Part of a small language model's weights: a variant of Muon for these matrices, 254M tokens.
MLP neurons of a small language model. Each row is named by its layer, matrix (gate and up: input weights) and neuron, and shows model dimensions 160-319. Each number is 500 + 25 x the weight over its row's rms, rounded and kept within 0 to 999. Numbers have three digits each. A neuron's up and down rows have the sign that makes its largest values positive.
A block is one neuron, or neurons of one layer that tend to fire together. After each block is what it responds to, as a language model described it from the Wikipedia text at the highest values.

L3.gate170:497521514483503506524500504468468504503475521503528448491510481522475510472459517483507512471482481466507568462484506514515476465521487474509492519506519531469549527479496463502526437537477497497500493549510505518487530491472516475497480519482471490488506493509542470526464492491518460525538538521521502508539506482509506467552509516490491505508514514455525521533445519512464549538488497514465512469462537512466521490497494498506539518484464528489475490444482520521502520496467477
L3.up170:526526492484508508530518488493486516489475518525531468508496473508471472504475524502483513479483486475506525470480485531496499462515513480492515502477530531505552540476477487484553440511524531464532497545513503488483494513469514474482503503482475475453513504500528482514490479493526477539522548529508502500518531508510501431544499525464484483510520490475499525524467536513467514537504497494494476504482527520465513492464467500493498495479496531475483484496497547508482521529495504
L3.gate231:483484479515500485521491507523493463486472485463485453456460459527495457513467498464491494445552523526486503487485500452523519533499504464495511497483491490497485491495486523481527505522504530530526538517530511473485488485496501464478486473489502508522506555507546487467462515513466492529483556502505495491509506506516512512509486524517491497563529512484434552555483528517522547509531508504530496465513505493500514464540515511496492543498548539518503475528511526522509512527480486
L3.up231:461466502483512492505523494500519507489435501459507471474526436485477493522476559454534506457520478488521500466458506496490505447535497511501517499490524537472503463507504515504563527501523537474504504552503527474481469447492518494473470503505496477491459559529549500448480511482553506511521541510473482481496556484511474510488485482503536477551482470505471525519484549498499534471533521496524492464502519476471574455541505497493497504517509529486504506477514514479448528506475529
L3.gate250:486494523489494455538545508520513484539479471477536482500552492504485488515460486503499488482485449494533502507471513476470477501501547509520452484490510493459477516488503510469506451540509505533509510501428510495482526481505510473494488542493509509465511512532504486500461478537504478514515531545501508463480517513530558493529487510530437480533488523440492516512497493524481553486522511493512481477512528455473507488511491491532507525519514517484487504484523553487493511508494495
L3.up250:464507498568488455514523498501495522537529471496504443488493536499488492488546473510510503487466443516524509495519497484513490472503560521506513534496510517469511574523467546496487490527496497529453522463440540473494528479518521495500515528489485442488522492532499505517514506470493500498499551550483491511495514486520539514487497526498460508545484496455530495498482514523512505494515514502536497490536500471446497498500475477529486547504522484534471517467499500490502485484529460
L3.gate513:502445506534513488537535483476459524537532540524499493507471492452506508483412536455520501478510517467541490496502488513488474460519515467494541520509534527484498525500470526487510482508495524474529475499468520471508468513524524493507504516511468536471504478520516502503495510492557514503528534485451517460502538485449547499501498504459473534525485533479491489504449555486487544525509506464470497482500508489482466514500480507484483523499492477535476522513491484503490507485506480
L3.up513:540482517532531464516505503508464522509498510495533480501460476498500503477469510502522503500517507445519497487494504504486475508478525469497527505505516511510465503491468514491525504526470525457510497510501495522508513508520533460497464508527472498499514462490529546530447521511514478488512512532476506495552495479461545486482506535515487551487468519497499481493481538504515528515505489487484491484487493497477479515479478517471478526478512490530490486513509476482503485500539481
Description: Foreign name beginnings

L9.gate76:549514512501509519433483483503523487489528470526484499497502493505468548477529479495514470479465522494467517492503515501479491515507525494463476490506478474466435485485495517487494515506506506447522505499509479482524456489508532491509516538542519543505517493474507558482527485500493500487486446525490511513482461556510493477502459476496476476513506525496484481479528514485485540500500523485496532521531508443493503511511484547476471491487486505464529498498535514530492443540506494
L9.up76:517509491502540501495548527533556493485483541476513521515470459532473523521513516535482490470477458482488570508456519508463477508488495488513489459476479488530501530457469527518505520473489451521523529496459453477461510502484508491489525526500520514548530472470496498491479509532473495492456436483487472515494459499500485462507506519500442507453525499558490539483484485472520506523500527521513541508511481489492499517524478488496489495545491503502483487548487516490497476476501514
L9.gate240:503529518479561529527566508507509473517528525517509524482453516498489469486551551507514493554508534541493511523480467521508482529517501531517524529516508492462500504507477476482495536522509525494509510475514468488499534475527516527463552498498492489495480481501560476457544503460483493490493457523496499522507520489503519502530511540513481494522466517489471521465470481509515472509495529540485511475489522503508479500507488503496489496528531481502511489472478509528534495479448507
L9.up240:527499496487523487510549509505498509472485563501429489513502480479488532512443543521505517489557510537518520506487504534552536491507537550486439515494488461514477490488505556503498503502477537516527517531522505514522469488521526507507522499478478446520472530466514548483525485526460435488487474507525522525463512519511557460505471537500500525499505515579502535484487474492517455479479515514507515513510486475507530459504503524481523457561515488505541486499495457475520549500508527
L9.gate269:506501469547536498469510527492501535480456520460504515533482489488514506453458485463498502437481463521445543517513504518481481492558466505498503516541518483525438481498533498506503509499528550462486499502490482520473524478527473490447477499517522519516497513506517527495523496475499482475477494521517517524531544526463493501523484492484520518468511498501513539500503525498519504489444512490510529496441446495535493513456444512522522531513511526501491503509506531497527456470522492
L9.up269:504496495469484488511491442512503480519478492506488517532502506491526467477533510483493456512524469502464510490494513483465474482498514526469530502513488489480527473511474532472500496515480518468484496531520502481468475496498511503497497470505526469515521511473519507504519524500490483508504451514495505507530552516498509491520471559480538512517509522461464470542487499546469522482517518506472483531486496521495521530540511536546479503484540514480529524490477478512491449447568511
L9.gate382:515483440475526440501480475541492473447548493490504493496487464492507518491471530468509500485505505477517501485448504527459513494469526525536498525482492504474549497496560512502528490476478495464464514541466519490514488500532483478515466506503518544500530482503504504502475488467516519564531498501522496485543500481479489536481539467481469486505507510521499552515519464509466513483475533483519552453523512519491512527517497500486517477471496550514481555517504462496552496508522505
L9.up382:470495502478541480465508493544523525486505503489465514507450520484474463442512536474514486515454479506515505471480463524490479515520490510516480498505464525528545532500526498501483476456497511470498512463490501494467526500496482430504487515481524536506550484477484487502543490507483479503501468471444511492543533477490508550491477500481464491475500547473469527498547497477461494483496520485516536458513468488506489566527529518516476520520534566500480502511528521522515498524536461
Description: Mid-word subword fragments

L3.gate13:512508471485502464486479536496515493492501510480470497457486474533509480524426479485482515521489494492559524486523496490496494500497486513485499484473498447492517512510514515503529453509505460499512495503491517488527474498495462515493514516523506506497547470492493519495508488499540483466507534477493496524508500510473472510528446530519474508495512473495461497532484492503515513557499485505533543526476517499505482466460573538514523454456488560463522527514500501512509509481437532
L3.up13:493475506498491473562499547503523507516506515509488523452545513517496499475453487523470479514518483501508544512470476470474507531519509514513481487473526452465507475468516500561503484513507524499499510514545487510494437487515499466458540571541534449477497528511548485501469488545504530505509531458447502508486510524497485509509487484548475490524495488527502523495493520470488468548489485530496541468476496458486502501483507504518495491507466500500547482502501548547547487526480487
L3.gate48:479494473499503451521513540518467458475484518479444550471527536502507507457470463474512494496470526538482487469456505488523508478531531521454545482513491537489533471526507507567471504496484477537485531497504514502522506479503447534497474512506523510475511437502531524511512475496503522542544521491535491512514474478473508520543488519511511487467499499458505505489492504475526487498473486466534495501522466480514473519478540536495550521497484454493509506559480503481447483537488509
L3.up48:487466504484485500507513517472462493521523447485519460527488499542485478525493485494497512478491480481493552474469486498532511508476502469557480507438493510517469539509495503528476518549477462511527485514475462539470515476437520473500521474556510491508469484515506490513451542514523523501465483452492491556532469508555465489490498522501503482503500506499514511511498452506454532516540505503463495483476500544506512501489515500515491484476475577513499540497486481530503514461519497
L3.gate235:511494472501482504540509495494483502509502487520487502503529473462511468542482489498513500481502464508515489525468528455491483518490510517489520528467496515462525489446528519522470496483489480497532514535523464488504451494516499501507531464475526469520500496538510503522521475514494514517529527466481501562493531503463510535533487492494538491556429503502458530516511482524514481512511487480480506521440532423484516471520487506460498504492499498508492533556509492500484546505502503
L3.up235:510504485488493523516486506474473460517517467485485521487506505498490474530496468467489500492473465509488506485457515429477443518492516462477507462489528491477522498442541523559492508521517468514530525500507479503526485544498486489507535438500496462503512502527530516517507466525487529531523514458485501544498489476485496507527497522489512503572434506474457514525474519519495449516514474514486514490484524464461505481519513521495534500476502521541514520511504466520471539518500505
L3.gate384:510495507492490473490483504501484514480503495504513491524489519514492526541464509445471497535492489484497510498492501465529462492501478497484530497477488476534510465510547507511465508450503533595513511470484486535503507539503506516504518480502508492506504529493486511461479519534512512454531535443475484514441483486486476515474459503492534489484525535492533502459476488465448476529486463490497481504534505523521573470507501538484489489505522488509500533522481523499492468481476523
L3.up384:489511487524481471512485497493506501434498472513496494518475498501500507493484512477471512524494480507485516525489515471511514471511478514506520505453499514497511477488548513514494526445504522564541493513507466534468538492496510519468523499481501478495536527481493514480521542537522512452531546435475489478477506491497461504480464516463501479457516541524504538473493481441495482531497470488489505509525492551509546486499515530495497505501506487528504513522486497498493467502474545
Description: Quantifiers and existential there

L4.gate450:484475479444461484486501517545519492502443547513470487478513485498534501503480499521481533538476501517516520519494508514472486461468487473450510451465537507488506501500511486536464539490530486547538520503472533536483481497544481452495488481495513475495511499524495507485499476491503496463524501474554516528533492520499530519490479446494484518498472500539470510479493548499513493495505433489493490519507477483481489489581481528474460487513494471517487500518502513459459546519507489
L4.up450:533526506483559465519451507484493484464486482476438522481493469483468504495497500490497495479482497515476489502501547436449451445530490500508505476475526488512516517511509489488444512462538535513526561512527505520504537497490492515472484458526487540413513499568500497519487529511527502493504473552485491526502480534488495512509521506474488464478524466497498506472479483501501476514504494441477490491488480491520463513493537509501500494538477519488485532506504461489464517490501514
Description: Wiki section heading markers

L9.gate107:493497477505487470507526504477528471519459478452508488509480454486499489514483516504512483502469469472507531507500543529487486520535452531508483545494471518504500481480498489478483485516518482509494513468481522512495474521506517470521473509475517452536517503462521509518477504550507435461525489524473516540496505526545537515490483507496441562493517509511538494501535507527512512449501529496481514479527474499510470497489513481478460515476487466476489474473468509534506514436503494
L9.up107:528485490475457502510493536527507506511471520469530484534448500457503477479483536509486534509470507488533492469498547477521533518553547488527475498518514546513523512464499460494479482536524484474474529522478519516550494505523490484483538503465534495524520478534466526513520476542527498510511513497447507583506490464541532473500527483528462496519493495499511501491530498524471533465496454485438531545507471527517526481526504510468498482500500528488491547495521523485515520451466503
L9.gate303:520535485542482475489510519487527518542516502457462452529528547477524514482469482515478503485494497519492508482480485548496515519561504482479496486502504528488513434485478544486512442534515484488464499514482517507489512569428506489507521528509531492482503452480492527489508520488522503508484513486530526492462509458525535485524510509490483489473521534476471497491493514502542517532494525491504546479450484515479516500484504472550505457523465523482529509521505497493499474519458469
L9.up303:506518464506510470492483509491553475550510502461446480550493505484518536460472542486522524498471467517488508508545517479458482514503495531470538492520474495476496461500564522501491489512525486521484492498534481503502503552481515557487495539484540504511475502490518520495524417529514477551524525533455478522476491450534499511472532531493480499500516520497446475537486500524516473519551514494492497486479488500526478520470494479509503467474483509473499518480500522511507465495463529
L9.gate436:491467459508480535514493512463534499525512490489480526524495547492487484518467488510511454529504481481457470485521477528497516527547506457510491494519491525474488503474523526485475472532503526509480533515519505509467516540512529460526478476520523566460515500501465470512493499529486506514534452528485524489533475484476508478505578518513484514482547477478492497490472490482491509531527515478439493494444453506491548466468518506490519468506490478537502493496517502498545505491490537
L9.up436:496480491504486473498521503506559508477480489513481501518500517516490465521494509490481475499506491493512497529521476519497508508515530470495553579500469538503481466516496535457534474523533504524521495503484478527507500468507490475493488497503471508503531508517534458517496493500489464522506525551530486537512480511492470473463497523480458509508542517542537518479513516528541546483550542514533520498511514548484530539513478522497501474524521492549513506539493481551515542490541485
L9.gate570:507541489507504499506561521495518494542483545494502526461511471493525488499498491547556531488505501481516507494524519476455550526533467504527498493547464523493472488474459522496489464454498549482540505530495477534485476458482469490492506496538520509461529502541467485542525475501460522495476541510463515492485505547487486488484508506538455555500483508524487490525499513464531520495488504492490572489479467557504511531507489504496494497510541466437527550502527504495552484493545514
L9.up570:526512513483495543501487515547495451491525524497519515503534495493483431528469532516525520560537480506516547514515525473501489528534512515464481502472496478481454511488547550475493494519505523501493516491446550466504452505488507500494452516527493515445535467529483495507505459490476464489534525517488521503507543504466499468522512485520477525469493483519510500514518498476481515492479513458495536532521482468506494518462495493474474477533504445504484510492514519531537491484467465
Description: Word piece after S/K

L4.gate358:506490525530504515496497515462486497519454456502492487491528488518471500525462491470501503494479488501474521429443518465476522494545515501478490490483465437513463523504518483512475537484508490501519472487503488489486507528528481520506518532507474501512509502506501501525513513504492554479502503535492522497503517490463493500516490527460479444554503527522533554544513525468481486476518515541520525482488506509530485458473469516493491499511454494518500516508506502483526478535457514
L4.up358:500485539494481501485464473518494482478514484483482519443527493512481474537499515497492486536543493485477539439455505504528513481554485480492487490484451486459514465494542497504491533496504488531508467506531514532483520483479484490501517474502523511487462482500514504493467499513476534481499490463477501525487506505489486470493500514523486478499529472514541506527486505461479506552477509496519485516519518501535521484519504505511486494546514518523502518531471519511483527539515525
Description: Clause-subject pronouns

L4.gate311:529536497511538462528521489547537455477542487474508470525506495487481550493492503475511475486459485516559479475460556506471543477468452513484507491536503502462491511490493493479501488514526497492448503500458494491504530551483499504473491508487501505527496520508479536509500503515552509468482506468464512519506515482554549501490493481445481534524527481471460511468464499547535518465500506488507485499500505487480478477496499543516525498501514505488507512483551493491508516521504465
L4.up311:501498519513495456551487517487483484514458456494534494532514504519486499521518527523533483499485502514533528499449536467538510515513499497523545515519574486480467491471511469515501481502472539497475485508478527493498476492519494515458494498464494464506466537548505500499466522528558544468510490512484498478496510493516481547533497536513528475509498534483516479490497511548500527474516491480493471471522466494466510490476482497515491491462475459507511531506490500538464519526538470
Description: Wiki tables, headings, foreign names

L9.gate138:450488463525497471507505517477512481502524522469483511539483518474491465489522498466471487477515507494475527486477496480494477506485502449512487516485524508454473456496487528486510520503512466511499530488475526518506540508468514512473522522498482520490466509479460485492538506498469485518492524551472481488505549452538469510502445519537462549512514465498439544504507506518456454515523516513461508533483513542505481526485485539499515486519469516538504515526541519522493528499525520
L9.up138:472478482494525524487476543535538526499512531520471484467484530493501524508519457459496514518536522458451479510454532493501469525544494513478539501486501517494478476522530522519504540479494554511509498524499521440511459508486478559509557499525548546528502542538548437528479519483521514496532488503496471500476520506473488495486516519456500511475524491478498460550507538501520499543496497484516536504477500477498507486469490554502475480536467500503522491460536482503526475530538461
L9.gate307:499496492506489491522541536502480480485513488499529520482476517552534525513497502496498448519501515484485483522487492527504508445516551463561493476495476543485489460527526481501525474517535522570543563529523496484454538493508499498487504496477511580477520487493502473527539519466507512528519524526490497458503502498488507485495513494540511472492513500525562498458499464482511493493459503479526476467508535493510567523495514505508526526463508511486511508465494464502482479533517468
L9.up307:461483496528500552526494540530496506510497495463464521454505508515507553430491493439517467479500492494499520491515458502468516514453506496492464542502470454510494491496523515496481495500455523493485463514499525544501495487506535494485558504519475498489517499504511519486467479494505523497493455529489508509504523490483528521498494524467554491504519542557472463489542549515499469479457521503525487497490480531482492520485514530488559515518497500466477484505449478506522481494480466
L9.gate347:519499464485513529469474486498477534504535499526478512471489481483506481484492474531498512545468515541521454503498479513512526511448534443487498498494521537490460523505535539513468493487542495500489538519493534511484535503481471485525533488511470502512489507475530506516526468479474495526528505487481473484542524457504497518462491547475517483530503521530465526500565488504487491500537515528535538480497480505459514533503500537556514533487542496513481508527521493510523495500512488
L9.up347:526519481526492491485500493516469498473515507468513510467468494521513490490497512520451522507473494545506485500551514464504455504479493447493556493501535495495505512461527479500516522475554514502509524506479471561539467548500505441559517511479483495537521514471532509508459521505485498521517496544514488490500481505499438480522515493455517533545502475485513479536546496466489489514480488496502482482513535506491495474485505479484500536473449531510458489479509525501499497491504477
L9.gate491:468490466481488490486516543492452522501476507470435482498488495490467550458473491511468485469508495475516444546506516488504462515494520509510496516487493465489486499490508524568525486493512499521535469500451545515505481530514515474555527467511511539492518496487518502533504506538555531515507475493485492504507506506522520562486514514452512534527530493479467503510529515472550498520520530518559471521464476498452503567489469547518501533448514494503528535475501534497484433503493471
L9.up491:460495494520500502495518501506525521504516523498518488540498491519499489494477498474474501514521462508511468479515494504454491517535508474521477499438478506502449503524519541495535513512519473493513503545465499526503485467513512453525476457487489544451468521468521513495510534508508548527478504535491486470505478467428513514519505536489469516530513473525517524560529471503512485492511488503523530503508465505542487470502500532535477454491501491502442537513509518519521485514469448
Description: Clause-opening phrase completion

L9.gate295:510518472527480476490521496544463483498524475507508525471526500493474437522490486479512492514495429541505471499516502458512497500534481495494539521510520521508510489504500479529510529506531539474479479482477506499471502513489529548537531521522483545480495476465522483456526483510503505506448488490472490533480486517481478522514557498460478512523469529479488499481534543448560525529492508513539497500539508520458470481456529537524487532485537488489554478539447503505481486506515470
L9.up295:534501511534471476521484461505489499469449489540524489538500483492521476504455522477515529529495542443492507514524527540494521515542510532513539479509538485512512484538525545566496522484463501495467535490490494487503509529511500488512479456533534490482537466511525506526490504486486473497493451520463482506499509516446492421491512451471510466532474515540532468472504446457495516521480500515535508541484504529462504470449494466478482488464501503478499522518521489479522501495473456
L9.gate299:464490535533515496480496496543556493507496491468498492520495566502520489486517514498511498536521505481482516471500540514506450450532526523509494458546474505525496484516515479498496483483453490493449536565530516474484449502475490513467504456466541537494475495484532489489512482482526507480451431537454526469518548507537494540480498496476484525462532508525473486495528481446521508475505479506499469534517461495484517464453500494512483525504558480503485485542464452512509538521504512
L9.up299:447561517479514473453467514543509478468506500518537457528465505483458483487531475495467498505485506475490523520493502540551458498444502514502473461518484500486522521560512502479532496482499503493506501509519478537506553552488477487514510507453500517505511462482485512553538467490466504446458509488494524536497480487500474500528511504437492519511508531492501491485510538483463516542509524480515564520468466492513498490549494476520445499474514484494519491512521498520503522490497517
L9.gate483:510495458527527487512474476502500440513516524502508540511452537505500478504524479496471482498499497510515543534521512519468488500492465503491501524531499506480485523528526463475513534481504427476524495499468537476480483530483487490450555475513484479493522508512511495474521516453538505483494492479501448522528527530478497514521518567475476470507526494476509484492541524516500514467476464495491503517484488507529482531510544499525495464506542478491503483540536492488474488528535486
L9.up483:532536475520528465496501490498488470503487565506506506451494518493438480503481476492526523515536491547491494543475527499491442521541486485515507486484497461478501501506497526514514511504491442524498469460507509489476492473527524510520499511516526487494479493477510424482488509485514512497498494476441499529485501459518505530535507496485527495474501494495499491531498514503539485517485477469508522535466500549491486516478491539478496491484514530484495494494482486482518539547481465
L9.gate521:479516510489516459531520456516473462500500490501543476530518530509471499488464461433488465497512501510489519464510507480471505527496469478527521499471502500490538504480512459513530487495479471492473487527499495503469535503478492512492535545501499503523535509527466518491502528533561517437454510490479503498487532514549484501457502511514562507453515478465495445504455546479523481510519498507484494555503530478513507492498545521528512493489521483460501483530540498512470546490495489
L9.up521:502506522519486456510522478537495517467447491490524471467560524511484483537514533486526507488529534518482511535486524521479481485531484499517534493513492526511496526504479462508539527496481519510494503452465541510491486488506540527506481548471523479522491500515507466497495520493494556526456486533464511484465521491527531517514489460493512479575495499520519464544561507460501490506472499530504465474483506471477507477533467547532500490483510535506472497484516567502528535463442494
Description: Section heading closers

L3.gate37:526494475511520428514507458521495472538505476469530507505463520481496425548574494502444493498498460513474506441510524488530484520496473502506470522494464483483483545521486536485475520477520473501524482524481530494488494516476497509501512549506472481502518509525517506469467540490521499476524491446483505489516519468471513485470525525489498504487563459516512490519505525493504503512486474446499459502477495517485483492466479476464508520532503491498545499485499546530522515517515502
L3.up37:512480495537509451506513489535485468504474486505539526492477521483489450554531508495439480473490501508487513480479518464481490499525535511485487520499453476498468535526513462441503493467552483513492503513479490464459488543504488542500491556496489523503468510523478513476460539466543508473539491472492507493502538452492516492488518507462476486443535440515525484490532529480492482481512495462521496503507497526490516525451498480479502497524515508496540502523507524541492497513466503
L3.gate286:481476542474492483471531501521488465526498528515532495461487503499499514476520462506526505488530513508504510504513526483416502531540480489517498475440509499444485469500517476476511504468523460505488503550474477474509541516527559507493460465484439485498509513486501500406483531510482520516474452448496485446497508515516511564515522463436498487508537469500495467498499510485508500507454508488436489525491488459502525483529517489479467481493545472472514490523514477496535497483571532
L3.up286:467457485494501478485510489493528501484507510491521509488465506554486553495512461440516497521495475504495485505474496493475488504504450508510465514497517504452500482504564534470518502464492464520494486502471498456498526523577493543516523471452477530485492554520481477463449506519484529494472451503476497468469548492493507576486485513470508499503508513501468486491506534517530542488431493455483522510477518446512507480546523489505498463446499528453498513473502510512490511499559515
L3.gate464:459488499486494507516523493560482472528500508500517494476501508514501482521514474530520488519500415498506504508510503500464475501488497466488505501534510471475486468535478518477511494526508445441523497517487502459476530518495496473524477449481476483504500489430479517443495529530518566515478478464504445456522497519533499508518481496478510471479521488492527498481488512535523467511472483465473490493496463477526503463466476513483524460500532515453508495525505474470466533490552506
L3.up464:483482512496512511493519487565504452537501523476515496473516471511486487510536495516531505529504430501521531501482487523478471504483489494511504499509523471469489492552498486488466488530513449451524509504502490470489525492483500477509471472513493505511502481454474528467470513535537572548456469463494460482507521515527517508497487513464481484470527497498524489496482512510540464481493476453442500530498491459533507472484511502520513450511550488479485507511489513470456517510534503
L3.gate499:505471478495513437510499519550500498484534522531491483474509518515483501482539472523516494519527505482505507456491543525477516523489536489497524502500508486464463453548477526463530499498537475498523500475486549446482528512558477501523508480489508470534479523510500472493478475487509502497457442483460466481503549480517466530552473528488515455514514481500517463522515493485526502472472483479491502504502489481525509500485538546512490478485565495456480469496502503498485510507544534
L3.up499:467464543493515531489485494545519435498501537536523505476484491470511464506545507559512495502511450503514513509504508505443511513501471488460523453464527502437498486517513506446517495476550485485515479497495528453479556523539514493478534494493490495519511497503472456473497501525554531514494517505487476513518574514524478544507521473484503483508516490500476489521498521489533511486517492477503468548472496488493505469493542531496496480507550500478494504485491499452502550535544526
Description: Wiki section heading markers